config.yaml
n_layer: 24
d_model: 320
n_kv_head: 5
positions: "rope"
qk_norm: false
lr: 0.00121
warmup_steps: 280
MLP neurons of a small language model. Each row is named by its layer, matrix (up: input weights) and neuron, and shows model dimensions 112-207. Each number is 500 + 40 x the weight over its row's rms, rounded and kept within 0 to 999. Numbers have three digits each.
After each neuron's rows, "fires in" lists the words (lower case) most often at its 100 highest values on Wikipedia text that the model never trained on.

L19.up2299:446417465497499477527464428459492454472444493509517514415478488478554504442518572490445504556568520528559501478522455518534489480492464541443506570491523530520414488492496537504522526473525521461444555503557559518425465493445563449570510526488506494488449492477458497552499433520517479427
fires in: "was", "is", "were", "thor", "be", "been"

L19.up1131:532565493493573534540491450489484466509545529511510488476564510452539458547516490487522499475528519472491488557545515491516475471525563546535458471543509546538526494517513516398516526502478532491552521505483434445503448481535505480435462510574522527497515522506447506406501473540474459470
fires in: "one"

L19.up888:525512502508583488488580491486494512485470518485471511478515497547564474310513540507507545542543527476507574538460501461488494544496562532435515457514392515486458480479460484538418517481599454511433450502547469475518565474502545573509490535516502523549568506493482524504414515542473524512
fires in: "in", "south"

L19.up1781:591510455506546542458449487486482491464465554522518505529522470550523519492541512556544433595553510512466522514502482466564534487530483497470512477488464476478574573485536466474475459494487483518514516489588500410489468579513529487476498530584498467542454460489509576549496529504480523498
fires in: "a"

L19.up1185:525476476510457495424552477471461510496532447524468483522499476562521505517492464475623468616551500499486479497525464520560538503483471504491430510516483549521539513513509466565449477456523518522482530457547498504562435471554533535537496494584572477516505537451577479428457509486460504506
fires in: "s", "had", "the", "found"

L19.up1064:423507454433445517457457512453464506516513506488534582507498531437572505534525498517528521522492487421509499538507483456552553473551482481474480531502445515512539571521475413534516463432543478502488423505444517470404416542594528530508497452437510528479439492439469517592463429509509466539
fires in: "the", "to", "a"

L19.up1635:512479459511540502504549535487457502496531413535342523509508494487534577483559478521497480546509459492508534534494498463497459383446485473484502470518474424449561467589506471532450510522535445553444442473580464500519563489588482481453485415451535412564506502467511525490439492499542502537
fires in: "and", "but", "his", "the", "its"

L19.up1651:520430506479507428472500502538442419501508447493499556405452527514593550479505512551496425536528515489461488520537459510519494498493506499504551451527520602429552490525484449550438500466522542506457484455515470474409520458485486551515489530457543526616513490516461504443472515512446478456
fires in: "and", "it", "which"

L19.up206:466529487445562447461467552475482463586557490539471573554514524533455510501577578460466503526503483445474536487464420548541475555557524540469475462541476544489451523508448491526509487414487492508465474468454483460499453479492467518485465469494473565526479477545521500487513529545543537488
fires in: "and", "the", "as"

L19.up842:472542506448519410504498484542448569505488493460516525497441518557526496456538524432546519498505418499518484526560492490565520500518507545492555456500532552455513460479486496454513381449590556533417494494546486372450520477524574532560477542477531512540498482558518561427463466557491485418
fires in: "john", "william", "robert", "richard"

L19.up758:489517448455535489522514480459494523524511467502490490539525535525517483522480497489485561472578513414440601525562479449512487504458551520459447498533449502447471516519564460492453488543549473546516485480528439484429499490536581582485467497543525553509504428513542505479529495512500514436
fires in: "first", "next", "second", "last", "top"

L19.up746:519510457410506479411514504500507521529486464538455490502473458516553479472560603563510525474518553536489564497479499397579540551519512518528517511582424538560543481481479500531497528548540478453533442492520423464518484558508535490484494483509535511502538456506480492496497504509492506474
fires in: "the", "and", "or", "on", "near"

L19.up1372:542476545475496483517545450422474524408470557564445548496491542534502450436479577453480504484474461505445462504598458495591543496474552496446453515524500522455566574542529385568531552514563428495505526519559483514493501442493502512492489519467486487486533516541543515545408507509468538517
fires in: "for", "late", "first", "early", "young", "led"

L19.up1545:461456437519483434467519521490459518474460520515501548535530541494531532445505497469510453480453554492507451519588550553532559512551493496471397482492535486482514431544477506524439469450526450524505522463532547452492480489517549492430479507533488532509543470525471408441538535502541434464
fires in: "it", "him", "them", "her", "themselves", "himself"

L19.up1865:509500505502517485493484474492463519512595518523463491447497526482487516478517473464487491522537504518557504520489527517557520513464575521463499440537505467508548529511513468426468509437514501499530498497506528475509457529541524546436465488539508542553444567576468479517471573542581524442
fires in: "to", "ll", "t", "you", "i", "must"

L19.up1438:587482486489467490553473497498451547434531416552468603451540489470514537423481513501556503499501510460450490519525470426520556509445528487490539463577495481516529535596486425452510510455525479497484437534506528433505476522436509554466512558507540511518523439544575535514480508517400527472
fires in: "to"

L19.up1626:479499498415558456448522418475418486515558476574422458501455497537455440527479547526510489567512495465459510593506520501515467515474539521439486471548431458513514472519527479495498440513490431468428509507516471497494452513492552551450489500499496530534470520475525477537466500496471546420
fires in: "a"

L19.up2298:521484462487532441433465524421493469525508520508406575540574474453480461467559527488467470464452494525481512442465425512559478499424510514479476547502426524582484562507590469462525457549458426505494520464572498527472535485488529479451480511466528505512488507453413424441490518506548470521
fires in: "most", "more", "so", "only", "a"

L19.up1576:482491563525561444383508498462548485476490472541451466560460551511486530527536505555519529514493477464586553539511508542538453469438492514519549513472451527503499525500512491526480507525539469494548534517510505531462469533485527476445485442458446541553503496466505466519406422495502495427
fires in: "a", "is"

L19.up2280:505440452483541514444471557510551412533504528544436540513551483559482557490562522472469518489487517515519557532589546508560453464391510505523474523506460541429514517508578483478513485416474561526479513497514551455479425461488517544492470456529494469494507460473468421492489505494509495472
fires in: "most", "for", "who", "and", "more", "highly"

L19.up1919:480495453492489436443503454511518513492473506569501549542527541527506561544544505413471522489503415518563493495498485509603444468493515499488478482561531448503536539561524463503498511541554482534505524496534529471487495529545579453546486492444469504516530493496574511375435463501463515462
fires in: "s", "a", "his", "two", "their", "several"

L19.up418:535501526495468513503543562432461551480485455487462445465529475500516562447515489497473481473500501518515526483514518476462604520470539522444543477490461451532470477497582505477508483508535447514482486534549463462485491486489552499464499498488504496495525535504481552545440436500388504516
fires in: "in", "as", "for", "at"

L19.up1869:470508452386473424502522472493505513564521493542452517484469546508557524471537479471480472534514510432469496513514466484486491495397538527504457472574499468464520544453500493524498523525467473529465482498517497451420467533554548548578504474485566524512510468418520484526553507536469476503
fires in: "which", "who", "she", "that"

L19.up2017:474547415498540485444453536425509495494555467490422514512564524422535565481513491499497527539498430499506577492538501543589450455464544514514449445485444482447485543568497400508537449490590454485542447411552551479534490504491527523524486496570545462547478521543527502455502550513520577520
fires in: "an"

L19.up1359:485455464508427513469496490537450557459527520601447460524450492487538496533556477514426478631522450485484455503488515495510417447487468505527453486558523474494505471584500457433502433480568498521426529452576544487413471490511526560467491429513555480517478532525559444531461523515521526509
fires in: "the", "all"

L19.up1443:503569451440562478520443468422503534515475458444462500474518482470533441445564526492514519499498520497449486505522616520483505518491532518411419476534445553502509467499519431474450509484485484551487428447506547498520430404456523535491464481473478531593557536515406429511516471553474449552
fires in: "was", "e", "w", "far", "of", "april"

L19.up151:470584462526517471513546526516497451458444510530464435539507572469553425461485502504369441485557526460526466496492544532511453541489539503495492553578473510526554505503477471396526459488523440535460524525538603488445482558500499488461495510479541534483476546497440518562477376498542436512
fires in: "is", "was", "be", "were", "not", "are"

L19.up1609:477515436417550484504500487393483465490448498508482503513577489456615459435433538493544451489535485440456476511507549468554455460544534554549467508493547535481545545558510465461456503446474536477507499485595491463525551495501523486444482517472523430476530539583542431492474467535444509478
fires in: "first", "second", "third", "fourth"

L19.up1283:511465442460524497512423529494437492503482445531452508525509577551519534526466530492519491523489427452559490495490530528525473481528534511502467584473431491502500441556544428539370442475543539486551552470526429448529507500606519504461486483456431466511503489474494454414485485514481522499
fires in: "his", "he", "had", "their", "a", "personal"

L19.up1112:447503496446458492508523530484456505531513487542486536494465423539516503482498520591492479533521519433433488642483470545526485511481490480494403495462516469460531507593503473509463490545518580507509479480542534519473397566432577573519496509609502512469569530457470532530467500487452527474
fires in: "this", "which", "example", "also", "that"

L19.up2150:474493495515516498490464466481475479509557495554446475560500496487557462523517484496483504503508467483518572557519500540536443464484522521535429533489476522561493519562544447535492485476495471505522513537588527493449455471575569520459503518507511410507502538443495424477451462496469571490
fires in: "a", "one", "some", "any", "another"

L19.up1665:435526430552469515389482496498477564468508542467483495492518568486546501508628513388520520463484520514531498615518442500487559491474487552450496516549482433487529517513538429502514537550548468488428521463509495520472447467503482501438508439510559457535444500563515474487544474505425532450
fires in: "the", "in", "by", "when"

L19.up1495:498519485535547496375502547474494455395529497499563501466499595546577409514464494472513459499567448434502459501531478490494484531478528499510487493475450486527558561538500479496494452473448520467431503531510502440458522502531463472491449494486508541529497522454445503475465453522512472431
fires in: "has", "had", "have", "having", "ve"

L19.up976:528542479480491492518506536540437498518448529622518550509484544492492449526507534494558436451440425407467446530518551516529528428540574510441494559523540578536480447590518427539530542505498460546445467481539511511432558497433508490476471478466546453477447435495542512504526523488489491481
fires in: "first", "later", "next", "second", "present"

L19.up1863:497470547523500488451493453458522577529444499583470515510489470464482486552521518527504542485523486519462525531578524479479504454480506506455490464522532481514588574501572479524513471475526496488532524494484510490524368569543527532472473496424519467499473473443470418489439517498500567539
fires in: "a"

L19.up2413:553502493542534457424539501471527447472472535537484507471510517500527493516509577533576515478560506485524527495535590515502521432567533470478515546475417498408532470499510494543481416445528578464533526475505514476403471507486534505538483483536465544567447527508435452498464440502510473415
fires in: "was", "be", "first", "is", "been"

L19.up1008:460536468451455519484541544398451492556441530525509486447551517491489535526542460468527487531508479508452509570539582534515454532503474558434459520546509506477525429557429491522431504514541441533498513525492487503466436502484544410529488513552500485542477462484539497599474503489430490440
fires in: "these", "his", "family", "whom", "which", "s"

L19.up2004:478405516500513517430488517471475491513489497547517592430477465448520483425490528516504444509518563534402476487535552464503478483464491517482490530529430524519582586512582437484511458477510461522478424487508524488465439577480507538499483465527490500498494499526439477545455482506503480493
fires in: "on", "the", "from", "of", "a"

L19.up1686:497528458418461527478504495475507485520549429533538603473498459447528517431534474494472469534540488534439482501571517482550514484483505545541531468473518532535501548547548508514480497451537517489461431440489482463509535559601527494399499521581487473526548464473499517530543442527476512482
fires in: "as", "on", "led"

L19.up1976:545546490488531524473498476468493537444512489561533479509499525540533454459441504478491472517525502509575529459493462484538552474480437539488553413496474512563544536498590465480480466470519456567479439427520453460433458489483502590491470428519476489520526579469507524563463530518484540496
fires in: "in", "the"

L19.up348:514540487400498504406525481508480539515494577473482508537486485504515502503530503500464526549556474491433545491482508494535552481450462523485460502536452547560466485630492459529466495565497441465554478556554601479483458530533503533508504504576470507490414474427509476450521496499518493499
fires in: "to", "of", "by", "with", "after"

L19.up2003:539501471482522522464469525524502497495439425559507483472510546487591563488489492466559555567482434534495542488641464531586540494564511486510520475491460531497520538513549399446474446515526474496499484461479500453484505507523508529500488486570456434509454528486503553466480513526472502470
fires in: "on", "n", "made", "in", "work", "a"

L19.up2052:522528454491525537480476543546505528519461518531438477486548479503504562505499582479488548475484514417562527559508478512487464427546531519532484461496461488515545542503516478474506533440464542518447494435496494492434435520497539515566476432530543511523473514473451443469416554523506512409
fires in: "a", "the", "was", "an"

L19.up1498:479483494561667517434493509515475535480488525450483559481521452531471474461516498460558505556539496493514489497560562526514502547464495500497565456500442478519578474616502437492480522504482508494508461503556516521489507532522532486503489533480485520528541514540395519493458449492476529464
fires in: "was", "work", "worked", "died", "held"

L19.up518:502502515521580449497445447474504464553533515588518504430502472521508528491542488486448581473555496481435457554556504466503506471504494548438507496612481427506538514539492473515455383463458527487466455519476559486482480582471523473478487500468505554544628485540502517532522511521430501496
fires in: "was"

L19.up1231:522453491488480509450509495556512459452516518516493449537513524565472544500584572426496608573564417502488507536491466537532428435520459506501529430580539489579492494485499496497491522489507492496419516524550475486489502516546549474489466472520520435542502495447493493467398463514459454479
fires in: "and", "or", "as"

L19.up1619:550492466546530436498510463470500524526532520566500466540602552513520517465509492413445525528523494465507575488544492480562472526508492508502524452494449497534445468521557441536528527531524459515509495426522502443529465498458520516457494485539492452539464518528519507450429509507518543535
fires in: "an", "the"

L19.up1439:526518452444433496542458518475441533461456532601441562505506541524569529492494542511517474570494514488475509546550489466551569486532515493514496476478431515505509509519514483536504466497487538539486562528511541440464478475521500592487497441540537486513535497502540495422417501503454518376
fires in: "the", "its", "by", "using"

L19.up1389:502509514502591437447591472416506564513517527500471530592544557485542448504500484521582469504482498475512497470608537454509509520482520530459450485490496530468574491514565426569506463560588505474503491464458511512489549449515453526416506488445523420490568489391496481490514501499463487490
fires in: "the", "first", "far"